{
  "rope_base": 10000.0,
  "attn_scale": 0.177,
  "tie_embeddings": false,
  "lr_head": 0.0066
}
MLP neurons of a small language model. Each row is named by its layer, matrix (gate and up: input weights) and neuron, and shows model dimensions 0-191. Each number is 128 + 32 x the weight over its row's rms, rounded and kept within 0 to 255. Numbers have three digits each. A neuron's up and down rows have the sign that makes its largest values positive.
After each neuron's rows, "fires after" lists the tokens most often just before its 100 highest values on Wikipedia text that the model never trained on; "fires on" lists the tokens most often at its 100 highest values on Wikipedia text that the model never trained on.

L3.gate69:131117113144118090171144120156121121139120177104135079131154125192095149107071189113096119178116132120154101177146089201162129117142191108114124122122138139079112127078124152161176122132079124180138132136057172157073083123099173164170098188111099181089118086125117090148111154164139101192112096184128125107109134117101122122103140100130196147095158142139165157161127130179189157118173138012118121163119134151107207130123112114115148078147173115133108116148154175110110136136064071110069146113089135145121139119145136190120133199098126126108098139175095135120130099096128180083
L3.up69:103130104071136124168098155151102182127125181107160109138118179102136130152142122152073150106129097060198126134215158139131115179113124112151098094108139142160122133119126110129125192159127120093142159099052141162089123128117133123109124132092093134167189132134141118116131109096129081119114127151169057103107153138176152118126120066134132173151148118156193148182131097147184055112175060165169170168118146147148181070174128139106143086099170158117090108107065128151189141167146102142129126093181085142149095160154125131110170130142107128136146068156131121104144200214112066113
fires after: "A", "I", "Mar", "di", "J"
fires on: "t", "d", "th", "int", "ac"

L4.gate63:135150136107130151214212146144145162133105113138120134124157187219145102076056091206127151130158114141141166144114096109116125143095165172180112129185123087062107147119091175060090153160101125144174109125167150161088185092108084084163122156119118110052119108109179129152108206130087165130087126123118094162130148134168151065089161145110117078117107097125136102099166126105098124128142105171114157081142119122167152153080105121144127117124124124124151153107114145142142100202123106108117132083122162166125111078165098115122139127112124138154124204148148097118104165126094162040
L4.up63:117153118147136084129123124074128108157077120096147134160116184147120142144156102116121134117194143115126255133149104159121093168161110155102093110107164138097139103106129091099161167118165076143165144147107165148142129104124097079158048141095082107187141193152113094150162115120174128142127118126117115102114077168116168174051175188130120144067134149130090126121128167147144157086142125141128094157110075122139116195151157124087130102079155126128183166181095109161073074157096140143083147186130126132121130167071139152116166173124100150103116128096117124136118139097204198157
fires after: "m", "O", "M", "or", "ali"
fires on: "id", "et", "for", "w", "ver", "ac"

L7.gate194:131149144068115173124129131172119141062127127136123114182164113172094132096168184103154115150130127142137062124064149103096116054127149131183085142123169158108145127130130130112121192140163146158130196122156184111121096063125134116181101115147113137161126079157125054070171133153118142153122158116151095143082167143097129111148097135140179163083129117136098122129179170199128064133145138122093172121119204155129149065168090173114153149124109119094070126163132122140186199102083146150084138109115179148098188117158154141124142132123163158159188052166107115132143184107119156128
L7.up194:116086158134137127122105086082134157089193104113129120115106043125089134118086137159148171113128100104193115103135151139149133120166154128121111152088106147134117123118082058140121160145151144162160068112123120139147108108075131076096163100127176133116131100149082150089107101166129143134103085216121118097152088146081101114142105163132115114164138160177114145144090133175094093150114114050073135139142138130154124090156125143096178146080167149132095114115117187087099078149046109143192150113050068093151108215194119086102153136170119100135142135136096157127185131187180115153
fires after: "|"
fires on: "\n", "ac"

L5.gate38:148119154094125162160072171099135143090171111093093098151083125156138125095163098128143105131126077125153116105103031137157170193146063141165129100117083128129094152108157128089136056133155107186096176156158148106102125131097162152096104086131071180198151124136108112141092162116112157141102112067108108081098175124168126135133158054162134212163114107089130100115140148171114071106137055161160139073143085150145081104127133153119163147138156115162105071167122121132074128109056122144163104113114134122122130126156064101088109145214137111147083118140082145131119137163124119088
L5.up38:147081100176177113099127096139087135151144131083142146120169119110149124134153158108106072137118070126175055094100121110109183144104081083122103153110101106063123098146095089099148057155131129159153160131162112098143165162149081138096073109144116130121148085134091139111137073177160120088075082042168121103100145101064172155177146098173168092078078131124058155066112088129077128123128094155188090155145147106101130104168134065107171118109139145140168136127095165141086142137104139125105095142096104164094137167162110123131111155148139189166093176187114076108145133152134142082
fires after: "D", "ap", "Sw", ", ", "F", "h"
fires on: "urr", "uring ", "pro", "for ", "ing"

L8.gate199:157122129107106075124116060068084069139126147149099137165080114159122127143150190018170144158105121170117163096127158097134179138112074120096091115080174121145147151145120087155104144145094112087105109096075147111090147162147085129182042078112111190151158134136212128125081166235141106129108110103119130155128170147142094094164108089110144123130153138121058115142086130062165130109079115095120116113111120148125117119082131105149142101165171102067164152081110117129092111129137135163117113086109093095129090136107096116153176108143151107084103104127127112160110146110082170088
L8.up199:099102145084082126189132097119161136110135103094032140100156133106154144155102176135135114136124154135090084162130168105114162105114111162098123140141116161060101147112130100158186132137154170134106089239138160120088166093135102132154136093091163181158081111102118120161104124135151116159060154095125149132148106110127096178158084178086061148175131142126116145103140099075115069112140110053132074129121130060116095152087160091100160178119144095147111127138106105144133065157155121179051155120164129122156135166140171114038138119115108183140142133130140086121095076083100115122
fires after: "of ", "in ", "'", "by "
fires on: "the ", "), ", "his ", "s "

L3.gate397:154113110134092184137149199110144160108125125111118148090144098092079143181139124138116155103158170087129154148106184076122152127154161133089140128083144115119084178101105164139053162175130169067126173144137120138150129168126138154110174126113041133120146153168069126085118153169069148081157140109117137139101092147164121118089118108058166137141158155107160161130056119123144099106142143103177155116162166151099156159118123102119165189132123084132103067076149097154169197125187107127091163153138130147179095117133104172172147056125153139203118212179117122137102146086117114146
L3.up397:189135087101151162048111063118142083054134167147065134118085048121155178127127117132145147160131152145170118183084144114153106154166114167070177131126191125113153222138095160089126103146163090097160068131154130101171099116087155165183152149140151127149129118159109105112073120101142093148132062170092120111102115085129102081118149118105097144193059104128127166136108083127146134163084120123136104117166097105126109080115125167122145119151134115141091177126099116149144164171121136132119187166100153113172092091147134168198117142099145130143120101088152124151096128098186172078
fires after: "z", "j", "J", "R", "Tr", "Z"
fires on: "e ", "our", "p", "ce", "ade "

L3.gate269:078128114049197132109091134113142094129179096143144106113160133126083140151119108167129150217169138124121151150070105122134144159154151070113119157169120162180134096089104145137101055185124116102095131174137122193169140129103152134221100099118084189147159080155169119133147104153181086139168127169128093110087103107171136148135143081134132162157132097114153089138170125073112139145088130158155078141088147140099139138161101122117110098163107127144102088146148178070134137128163134158113183125109156052112117153066125184120159128106161135117168127171090075168150158110094199093
L3.up269:064085120130127118151150148149096109113133113080124150131167203097124123102132079126115146142098117161164067103144108110160173122129167100138120125093124125075142152159077115102141151145086102112067020138145116152132130142111112104128101091089119187154170128155137142152143172121129163083128112100087156171100080096125174103139096104157086084086066186135142113055110125122136124141121117065126163073130155078159110130136128099148150121099089184135112153141094100125161082104116100154043160130228154132141167146105112180102184126096123150120098208088088135124162146131066155165
fires after: "al", "e", "D", "Col", "col", "de"
fires on: "ep", "leg", "sp", "iz", "iti", "plac"

L3.gate452:138135134141138086153130052094162157131137183178114182088136127154134093111129159089096132120145068158213147117140082155112115115126141106094171134166047116139156152192131113091075125131115104164121072145171122185158149116177122105076073142084092120110112145113136192126099120132123105105143132130144149145133159134122221157133099106085111100111125126105123154101165155110154134129146148093082162137085082139104097069098115091056156114129158129172125128151062108148091082113078151068131181170113127121127170153116137171085142113127119124142197161058144132159148185053132120079
L3.up452:113114085106164102097165113175161155133105128176183155068167123171188121120150155170136154143129202099147135075146151093125125108101175125106129142124083157191127099122085101103069086113132148152124091126098133102088100164151133205140069101173133162174099124123112122123103114155190162117167129171082115082121110120134109123069173175091183089168102162165161138095080065137099173065152178189098189080128125066106124118138145138108153182114101081132161149126084077148148128107144128100184110137110072112184114130141128119123168134113106112103073117161122119084134170163147122135
fires after: "L", "l", "f", "gr", "p"
fires on: "plac", "ound", "ong ", "ight", "ati", "im"

L4.gate207:178172157084171150082149123190126110082178107177129153105153117162081126067136107179108113119111108108136106100127170144055152124102102102159098148162153117089108106049158205088110145187138082110067181151102125123132150172167091151087166136187120167140087063143138083149124133152146135191114098166166137152133152134129138183136138132091114132112132125152089092124120139134178172099117148151154092102142131139169076075102125118137162164138126111132114135087162131088055160151092113160118163108131083070163196174137111099132120153168138145199130167149125089133157163161124161068
L4.up207:157149119111086114083226140140154209110134124115146119104112106076145157103108124135152041097102085120120168104131137131158186175101133143143147159137106123113158112086127154034096100166180110079111113146188119165206146148116108125132103161079119121108114141197149135146203072074115104170136087109086153152114115113174096127134130146126152125147104152120173133152130132179070148152095128065101126164090188124145128150107158156102128197111149154139159176099117077175117142186113185152140139124126147083096113191156120131126156133172115124122190096129115126085103145150169157167
fires after: "ch", "aug", "char", "ar", "par"
fires on: "tic", "it", "h", "ild", "ur", "ac"

L4.gate254:124139145101108135119116155171122121188202103078110130101080193126065166119167141118072125160181087105107101070123219077128101118135151149144162136084123154098104110130115174099143135073132097146126065156138121157131123135120123127096113099108129114112171099144121118134165164161147114127179096196212126191146106115142170172118178119117112122153120168156102117107121147158156132175153155129153091087090110098147188088132125116061067152110141155110154097140157084110057099156173178104226141139131095126173127110110115122095203147111108166133069175138136112135111145144095160126
L4.up254:077173105140110109130177139151153102084108144188146132134137138179097132072096125179147183078078111116136109176088097119108132149147070088144122124148128194088098092128139117146122092148190138212107156104117156139134172137160103141110123076051085146160122137107142117175110211110095131137103126167239159126134107113162101125135129121101174111096177091110125117137086098092078089077065154138155147109159110146087133113134109136175122127132143122140131087100108144102034161136156120108202141117101154103139052064140111116131126140150110129157100127174076133157127100136163084152
fires after: "v", "F", "W", "D", "And", "ag"
fires on: "il", "re", "oy", "ill", "on", "in"

L4.gate413:147138148117135187168185160125151181125203103142128126125148196147148172079120185100106111111057116133097109108108060162156101050133130161138104114153105106104125100081105131091139126087162121164082122141140053062161158127098161114117083188105122151158113130167144145111102060076108141146158154103124091071159130158125135147122185088161104109156068073139110151125156142105082072088145131098179124172143119076121122144121156098140156138160123148121152106107138163114123201096117167138139115148128150183139083082186090172106135152099152184153100192102147169102127105095160123096
L4.up413:151154106110130148109180154112191158111138098135137118129158180121135120081086117100069130092089099138159194103110098188146136162117121117101122085155072111151167095082128136134085116155154195126149111176128095109059184088168102102133104148088102189153089148128153113077142105105125147144125168125118116087119141096071170160189086084125097144110099131117146122170139120172137092189154086158158112185176099116124130142094107071125158139151184096129103149121196149129128168115135102165166078150113099167151173111069106169137108146124133161112140136119101136112162218071192166061
fires after: "Th", "F", ", ", ".", "D", "an"
fires on: "e", "ent", "for ", "or ", "9", "im"

L4.gate396:135147101160105088141093113159111129124091140123096063092129087107119103175133138117167098149104111192167137161122094090089144126150146159161156121129113123133096110133091147129136109135108085128134118133116226101106021125130113125057171118077123117138138132137071128125152131116081117137127150084122097198142140082145158163101131105157125185134150149167150103196150090079112099154187088145131111123147045136095146154106104096145079126138153110100113125138114066128083139143107115159120179111162153069118160079151182154109174219134212185136168147108117159124100164122194129180
L4.up396:100174176075127054106177118126132136180114081158131153142138103112107087126123081139136159081085123138109120154097130122123136189122122069181166160141067138091152122095195192151134113135151148105146062155123190163135135194128155145151084076135104099101039151082125085219120181139119127130086140075098158141110176082133182094136169150134149098119060101118147071150140119150200171122159137150080135103161149110155171146162130132078154113139113132172189082121159097106112153152115085167082113146104125131107153114150125104109108100114153084139093129149156104139118111153119175126
fires after: "B", "b", "en", "ti"
fires on: "le", "si", "ro", "ec", "ce ", "en"

L8.gate151:136086149102161078096119181124087114051134202173147169097105120158191101152132122091120131190049097121158177134112123141180107193120141189096148120166145117156120144108148136132149118144121162116115079166062142123165117133106127150130110101169172159123106142126091160154135107149128102108183115141082140130175121127113080126138131130131098121140137134126083096118135163145100094134122154132182154092131120164105097193106108163109120116129127084135145099127079155090174100115140085165211093130133109135084110136134080140138127079135149240138173149055074103099157107188095217119
L8.up151:169149143137134086135073131143185140140198119117155149134098133098141132156114155096106068187150132058088135096129132155121117153141117122103064119160146121149133079066113121164161111190191071099035101147110115167132111146065163126103093134116166176073137151094133136069051127090123114079072136143109081187165118170099155140132103100107145108178173090077145140088103161108063097155094116167111170127138154132133068126134071112114107085104057077130171132104099123153169148100126146076099117159088158152112130103171134133112119142093108087170082117099113119134128128115087123124
fires after: "t", "T", "m", "l", "comm"
fires on: "el", "un", "re", "aj", "ul", "er"

L3.gate290:193125131132127145112134136137174185138155148169110141116086094126109086134137126158116128105155174174133154103111179083130099235149159191144109136092167098162138174121078146144140153125152116163091096117143136109086120055148139068072091112139191175133085131099091162069139107150149138079133117136162140076140142124109142158139096140089148152136108080123072128139140120153124118166138219098156150122104151111166152126103147191111154110176104154069196104129087119135163086196170131183183175132144137110196066130100139119093145141084176143120153150093140154116105133153109155073
L3.up290:118124129167139126190081163139146115130175186115152190124160095112104166128113161072120114099179135148099125099144076067128104160139149134131093163158122099124174114086089126134120138110107159191089123183119121049099173042174133139086136148142141128190118092131091132105144147191120090143134071060128120160164138131048151071127103179103162090113159055124136137083156102162106126143093160152122130088154140112065074136119113168120167129101149163132111101157084070158117098181198145104093117131131130127131187150116186120156145097094157139130165213145124125144118114129143144114
fires after: "L", "l", "T", "N"
fires on: "it", "ond", "et", "otal ", "aw", "og"

L3.gate330:081186094132141137118114081155082155185119186143143079120178175168140095141145125098109097141140146097130158141092068126099173116175132129063141114147120139152103163130129073085055131173195117108137086132102089116067168124089095160206100121117158092100043078120140130114099123128095112138119092140090094117124146108110100207146105122137107082160123147170132147125142113143106110090136104132141120123151133117147128085164140093099089145141161138130162164103150075082121206186151218100108131198131157157134110168126108173053121150164134164122169097082104159140078118129143108141
L3.up330:138115103115122113059098110093114117145134177148128099180136169135176070141136155088133117151117174171125115106102074119120109128102174106079114094056098086150128132175078148137116091103134192107085106122093106127161122189201093149126101100139101131155100112136133143120118137128103176162137168152167131098169105153101108106116140151112138082120121154135112144211165115186145147091137117141116116163161153056162114104150115147110197114115114207104169160174081134121171171093195086123111110153165122117085161192122136115135131215199183112098081099085084177157165150111131134140
fires after: "b", "B", "ep", "Ge", "ap"
fires on: "and", "ograph", "oo", "ist", "ud", "ti"

L3.gate146:131129158098178104130215132163168095101084118146077077038152090155151143129127148115143140138117097131198113111065066149136080121121148141119146118105097111115084075158092144080140135116097118123110100133172174136096190055106090104102112155139129088128137169099129124119106113123058106139087151106125115175155159151112128076164116153137138100113101076169087159162136086096108117068171118131123163148193118134148155104159135155104067162171098113152102178128197084094072164111133165086132100154098113114076136113119086145149132164129114078099157163152095137131124198075167180123
L3.up146:093130110155164111109125126100139105156139094117091098059091140108150115138121096119178118098148077130179122098088107118121136196138121115142106131102096146117063125183123061196112102083091150169102085183193099134096129155086167155124125123161066098108118119150111131110156125182100139099103160147146124120122111096135145126096170143084113104140108165085069125133190148171155119174130101127117087193144120111070168188126147067119149079062133148163154086100115137131145117167141137131129104147087069099133101195091169129179101086156146045110121168118104159078118084106105072190
fires after: "B", "in", "b", "op"
fires on: "en", "fl", "al", "ro", "att"

L3.gate57:097136115125151055152155124150116178113100139109126105106154128167114109161115072120179118096137095149114174073059137193112176160144119101149101143182110122172163140065157128151039096146124065186188093122130125134134161177153151092118141102109111100110123093129111130117167103144151128150112151105143124126161118154143042102169201113137111082056104171102098078126131149091136175139145089145096138131177113118124112143151105140134104164065124152110154116138192119207117160108151162088084142164151133186185135140181173099082086103154106145161162130087114116138114147208148109123
L3.up57:079126137079133137119129140073070143151108139090224125152125100213168121144136126076118121138130102164151135132076116108051139114029119148130056191139087149175068115148124143100120119163069138121135168111142146139108122115167085135119152095168143159160097124118113109182081127116122142102137112147164120170144115160133112150122129101131140162144123157123123141159141116133118175072114086100163113094137100037154178125103134126166145123123098133166176111193182144150112141145099134140148100102081070181094125103165101119100108116128039143189131084070185177151136117147151095168
fires after: "h", "is", "os", "ad", "O", "ec"
fires on: "su", "u", "ear", "p", "th"

L3.gate305:112078142168083184074050166133159154233166155121125122057180131178136132162111141077191179134064059109124143106131144121122099130066084180135101125136124122131138078135126160131164126131190165085112108126089099185132121098132119097096116139103144126130124175147135106132159093204116131112124111159092151104177137092131147154100147134142101136116126110101135120122128123122115093088126138083120113118143162118106115136190136130144090102120216090084132191133150116072090191172137154121149088188106126121155163126123113172136103147141139074111191130060185114118085115107159153170
L3.up305:145148083159128127119160164181130136162080142191139134089167117129148193079138111131163083110064080109177103079118149123129130118092105181156134163111119153131119095099111120091150139079185111119169185098120149075095155147159118056135129116120171131085163145149121150130156116179199061151152110162114166154164166128142137162081184120139126144097191080082202162143134130107162116078157104101093019142137139162130169143089145081134137163101093146116126082098174113041131172125135103129067084119137110100132108136123117132151119136110154090116114109135176103141169143174156096127
fires after: "tr", ", ", "T", "B", "C", "ent"
fires on: "ran", "ans", "New ", "rig"

L5.gate41:146157097157123108173162114172125134141171138146168160109221162172174129077081130166146207119083116106137146045129126135156123118079147106161064125111068060189169120099162069114079154149152117134119142156132166115086116103165143147190141103125092121141157149107111112137130099130115125134087111092174098158104101100122141071110122129100164109098102155056105104106143105061107118149108177121155104144139157127142143189129092097091130111159155127156068174155142154103066130129098101203147135173129118140060128098119128066130103103101102122060095122153150151140133082106072102096
L5.up41:121196115147113149126144160191130149137092165158153172147142134098150102107187125172187157120076123062111141064118129133177093134151138136122135138141043148069127139161154103152130159146102113142155076157106140168096127125143087156112107173176072127135147176178171083127138132163115102104154175127165161185120099087187176112140150121106133148137130187119095071132122078113168139125062082093131083137121121112170080134156111140177098124188121110093105111173104133184127158204115163120091121161172136130079112135088165084196090183149133126105124089099095134109139089126087175162
fires after: "| ", "oc", "\n", "F", "C", "inc"
fires on: " ", "r", "re", "ro"

L3.gate444:183138132151132152112142117140138167093151069157116056212123117158201128105126133092133089174122150151130099157106089168098148126149118142127125139125110125128147095083115125076083179079143089078151094168141100109118218109145112163108146140118109120125108108127096122179132145115137115126107083103125150122114134156169155125091160211151122118141193104171144170127191194112135073095086154184134104161123112163120140083093149148123171151126172154100162130111157177123161059104101151149073149061153206179060106108114116122129136168159097116096098113130143140158117114205133195118
L3.up444:134176117139108116135105159127080137143118158152131115133082107161154100189146093171124074101085124147124214146113090117149153122140133089076127141107176127069142156058131198116098095142162165079171136094107087149162137092123139103116151064136073234129080128205103098157079119147099153181147123100103142116148128146146160137128109157120143127147085163119057146177112156110126140076103112109057126173129110169146105171127108105084141123085149112124094091114092088177149145104101131085183079112098093184090128092114113095169105137060104158109117151153147128101196119105144151129
fires after: "m", "M", "el", "con", "occ"
fires on: "ay", "is", "id", "ver", "we", "eg"

L5.gate51:075165114083067166155129116132102157139131121142146133144116121124139149164182101184139145082105085109064141197125096142115130205090123123110129170114141149143181121100143140097113126139098122080117198124164157178147123079127139165154127174065140140131117124105127083098103141048124120100170123089078095146160109065172096147113108138117112068160106160136131100077168133122081147145100108153140137116181154174145075085160139166090173173209129093103102100137176082128132164065157140167162153116182177155126095111100132131129122059144155105081122161118089062149125169148079150127
L5.up51:124154086147077134167127040132099147049110114105091108158164134084171155063098175162168121133135036124161168138152130156173094125092103136111170137081109173182117097085098149131132110132132102141137182129178161133041129123124132130080113129102149147103138132101133105163155158174135190104136138150104105172101224136150105107121113110096079072108164152098111175139159177171117158135107170162125127083114078123127129140102114151174157174086159130113134119111170128132150124122095110147107135129134100119159158097077123108189152107185096138097178129150097119059118066196117142153
fires after: "M", "m", "s", "L", "ly"
fires on: "ak", "ac", "mp", "til", "ep", "mil"

L5.gate371:065163164126116135112122150126122120106077126131161135142166115096120071162137158103072116104123113112115148190152170147164097180116105133134052134146102144135138148121111172153141080140087186143160101114096057122190173195127138156105149139125085189093092106091123119147163147131109149092173131141138103158135103114136119138109124150073112142135115205135112115131114100152095153116133181170089128153121063080154038076146155148131106124145079174107142108157117094122091183134120147227152101114121101163149086094113130090139143134124150117066130180086081068126138120182093224137
L5.up371:140148146082143116147132132138181128076120113165128084144082133123144108184116148137091126141139101068151144157080094109081132135150061011154184125102133115152145084096113082161156162131135140099097122140170152087159113105153109065131115212082119110122131177122208086159154130120082136052112087122094149095119063099078139093094122097095119106105102128101100168112138149077141109089129121081186216124110124129125110116141079150108135111172087127139092129095138106140139134142124135127119144104144156150150090100059111085141131141090180102199086098109062138109176127153122173148
fires after: "T", "t", "m", "w"
fires on: "el", "er", "ul", "ic", "ro"

L4.gate134:105123084104130063044171138156186193132132129204169117151105160090133094080147146146089152118178092189138146088044107087095107161137131115108156138177140076135144092127075150121179117136126100113142108102144121142162154108084168149080156135092136062126127116151190133100057121125117178162132158085077132154167163160149115122128108118099109115073111123127112145090069120107135144169159123140069090137108060106146119144198189121134074176134137172130127132119096171190146114111115145127132118142159110055119174120129128115152130129135094117148113130144124098164136181203111159171
L4.up134:107141157110118041129148176181094127088117157062130121148149151099134162106160126131128118159116200129109118121088154120091161110108185164154176082149089103157140228083181130072088119168157140131095117187122076132129166118136112119163073117113094119133138082114161144167125117162133154143111098099113095073171107150112149130158133131025114187155110136170143137099087161122096109075116082131054119166151112208160210146089110138091106115130138152121165159118160137102088158140175166100182136128129157106149118134120150163139098114108107083143122166087139096123125133066148092109
fires after: "N", "p", "P", "n", "c", "sup"
fires on: "on", "av", "ut", "por", "riv", "ew"

L8.gate361:147122147171102142140143128179173139144117074117068215116140131112112137159166114126118075130176166108159111134125097128107123098207086081110059130091146133187120213145165119094148137143102162092109126112123123116039138092107135107133071144164109067143172053099153104126172123112143087138085153117081144174112062149084141193113116154111097205145136089142110103124132144123086137112126081085153075135159114160085103153150118094049149166142134096142170104131135142136129132117132100153113115143141055153113129069130169145109116076155081123130103134119100096150070091105155087099
L8.up361:146162089158110139146113107066119146064115156167183088119133153130101103151123169144122118029104148112135119124096192094175103145116171119102176107144143156151127102148131150172194112174113169130165148131117129144150139146171111166121144158165101065113142142156054106081086090120212160074121093104144164148152123152109106121157138084119171068148175150056116127141125141082141111140116100203206151122174135069123012110094129117157173104130139080137146086120084087132179166099142113145145157149137094171115121136089158155093169111088151105099117117147145115130132142137127133133
fires after: "th", "h", "e", "he", "l", "ack"
fires on: "at", "em", "im", "ut", "n", "el"

L5.gate7:093128105126069155076061146162112111101161103103156135118133129199079123130117146081120109138137116158131162127075150145039101157133108190115078120104098199073103149130109089125143104112133100139106115072121132078160115099096139147140099078105180114136154169114075113119146073183113146144139131142151134149119198173201162122179122114117087069184079152098124154125111158112150081106132158054140122126110096162118181119107078225144145153118116196140077145119099130136178143110111178112078147088120146105200124175127119145096133186132109145153105120147095106162114144111099119124
L5.up7:120196137136109137122125072122101180138139148087155106156136169142122108116071140120122119128117058117110131106114214066151120129087141189118137130146128106125167180149132139100190135131158098128080139175148172152115152055134142117152146229181160180071104158122112145118105129108098169182132131165099107095160120162092165129164160168163133115135112119138070125135147117100085114157165129131081196112084132098219134164131174159159182186170154143064090170055103127131126115120119053168082168133088139129172116152132152138087114149130163115130120162139134113165110159114099136126
fires after: "N", "n", "|", "20"
fires on: "ew", "th ", "\n\n", "call", "otes "

L4.gate167:159220095102217133112136146128138116096133106097093085094141115113074116162096149160086088137136141149148109124134136043168095098154121102105135143136063144144149155123168126133139074163156105119046097156147091146138095166104126076152128140152088151113158161072118124154151134139176102127158098100178176110114127113160124156105118189131191127109094160071072079116185149113146140157125125142124117101119037107111150075089182147146211086143100153116108125155103123143133127070107086121151124180181134137114106080131128091199165172166119111123093096161169114156101113143169141150
L4.up167:175133111141178136147104103120099094118094124088090127105115128115088095115090156077124110124114172151096169097055152099102126158102134126124151108135054222122155134121080183103113159137146084159101104212153154187100137164133113126123112073147184156120124115130100097121160159160177133121167111132153189136109147172110133132177111100132092113134120169111131097091134162185171146104029135164091046122173165120155143109097123135146170154112093184102155114103122059147174086158081124129117133133119172194148071141105142120118056176094104107140118063099123134167101113121140126128
fires after: "E", "P", "I", "op", "S", "Com"
fires on: "m", "res", "us", "ud", "pos"

L3.gate425:148151111151118138145136116156075131106106060080197203123118098154169165141143113140112094166080154144118114131105129128110105175128155169114114159125183154138072137152077165156139069175152156172138055121123072087124162089133198148132066088135105105113138094152124166174111138095141136141186133182127145106067120091174101107078149110091166125197078094147095150063098134127142158117131140104176083083082150193126062072127136192168107130133112083158141140113172112128059108127116136139122166173086135125118103140140162168165137134117114092114134156138114145185136127169132125181
L3.up425:107105177075107072215149122106095153148118139132173199130101138094116090161090123170119126137111131094160126140078159117079096123120169094114111125182118157095159124089103109093147128141106199081097146085156076159154155119135155069107084151111134129140115081124145181158088155112125149101132132079126107111092104116152135126124099134168106113150165144131090151168059141142117117081175169146205121133098137081126147163143176092173103096152120154201164141067167104122163117113101145129081086072172170146105088104164142055126207150115141138146102119113109048119139101176093115091
fires after: "h", "Col", "col", "ag", "Yor", "Aug"
fires on: "um", "leg", "re"

L4.gate247:097123149156091167126069137190072149158139160106141176150118197178153101198116142130095167083180172144094077120150125139194137119198141123176143099077114106062137133098143117137147091107120143065134141163147109179093103096122130172125159120078089150149152171162104102100138106145085111122120183114175146115153108111146136143081115126102115158143167141101135092123162169150122135208171115174171182116116206147126095115126151141100192154168140121120137157121039131098149148139118086063134205105115125126164145125126116167161190159116127108093158175114100105153074121111143127133
L4.up247:217104086173140128141092154119099115061125089078137172107151081157103145101181168097066151131137139050133115173154144061146126104099096101182169136137070096106117115129094154129094140138134169116104137113108111193115081153180105149158130083133101168147134148085135119156136170102133092145115117169156120082128074096137138083089110131073113161175151183117128100123132135131067081110157146177142174176141165156120133086153071123158162152161083118110133127151121137125179129107112153119164108120081159134153117114128083130111130090122092154171091108176077108137119122138196220052
fires after: "T", "v", "ag", "ou", "t", "at"
fires on: "il", "oy", "is", "n", "y", "ay"

L7.gate5:088086198060118150148178097139138159141090123114175166184114130079163152131131172116147152123109108106170130121125161179153110133154119117148118074155182116161128093130148081143199138079156154116117139153097082109128099150121104109151120074127133177162195144051113103200100127188124101120120179160123076106137122086171157130112129139082065122120137121123080163139089129050121146138150097087138109162142159135110095164102088116108118108186207131191132135137133167082148122112080117157137129148119096114103104132127085096092112105086111188109172066143137103209104092148076108128
L7.up5:101135114125209140120158125132128131151166160125140113080131156125102091137168133100201110138126099101099146177163132159122134125183101132134150142087096147138172103138184096102097179158092150138090107109182084110142129130174061157187141067143104164161145102106130137121110174143077136201103150071071162104130160135120171163200131075141095132140105098035142151113100106116127148184137117074164108100140134052117148194139153132090105120190088160140083101121155131117084183121143136124121111116077097154100118125166136114184066136117133161123106154097195085186147144147130098089
fires after: "ing ", "'", "with ", "After ", "ed ", "in "
fires on: "the ", "his ", "s ", "its ", "her "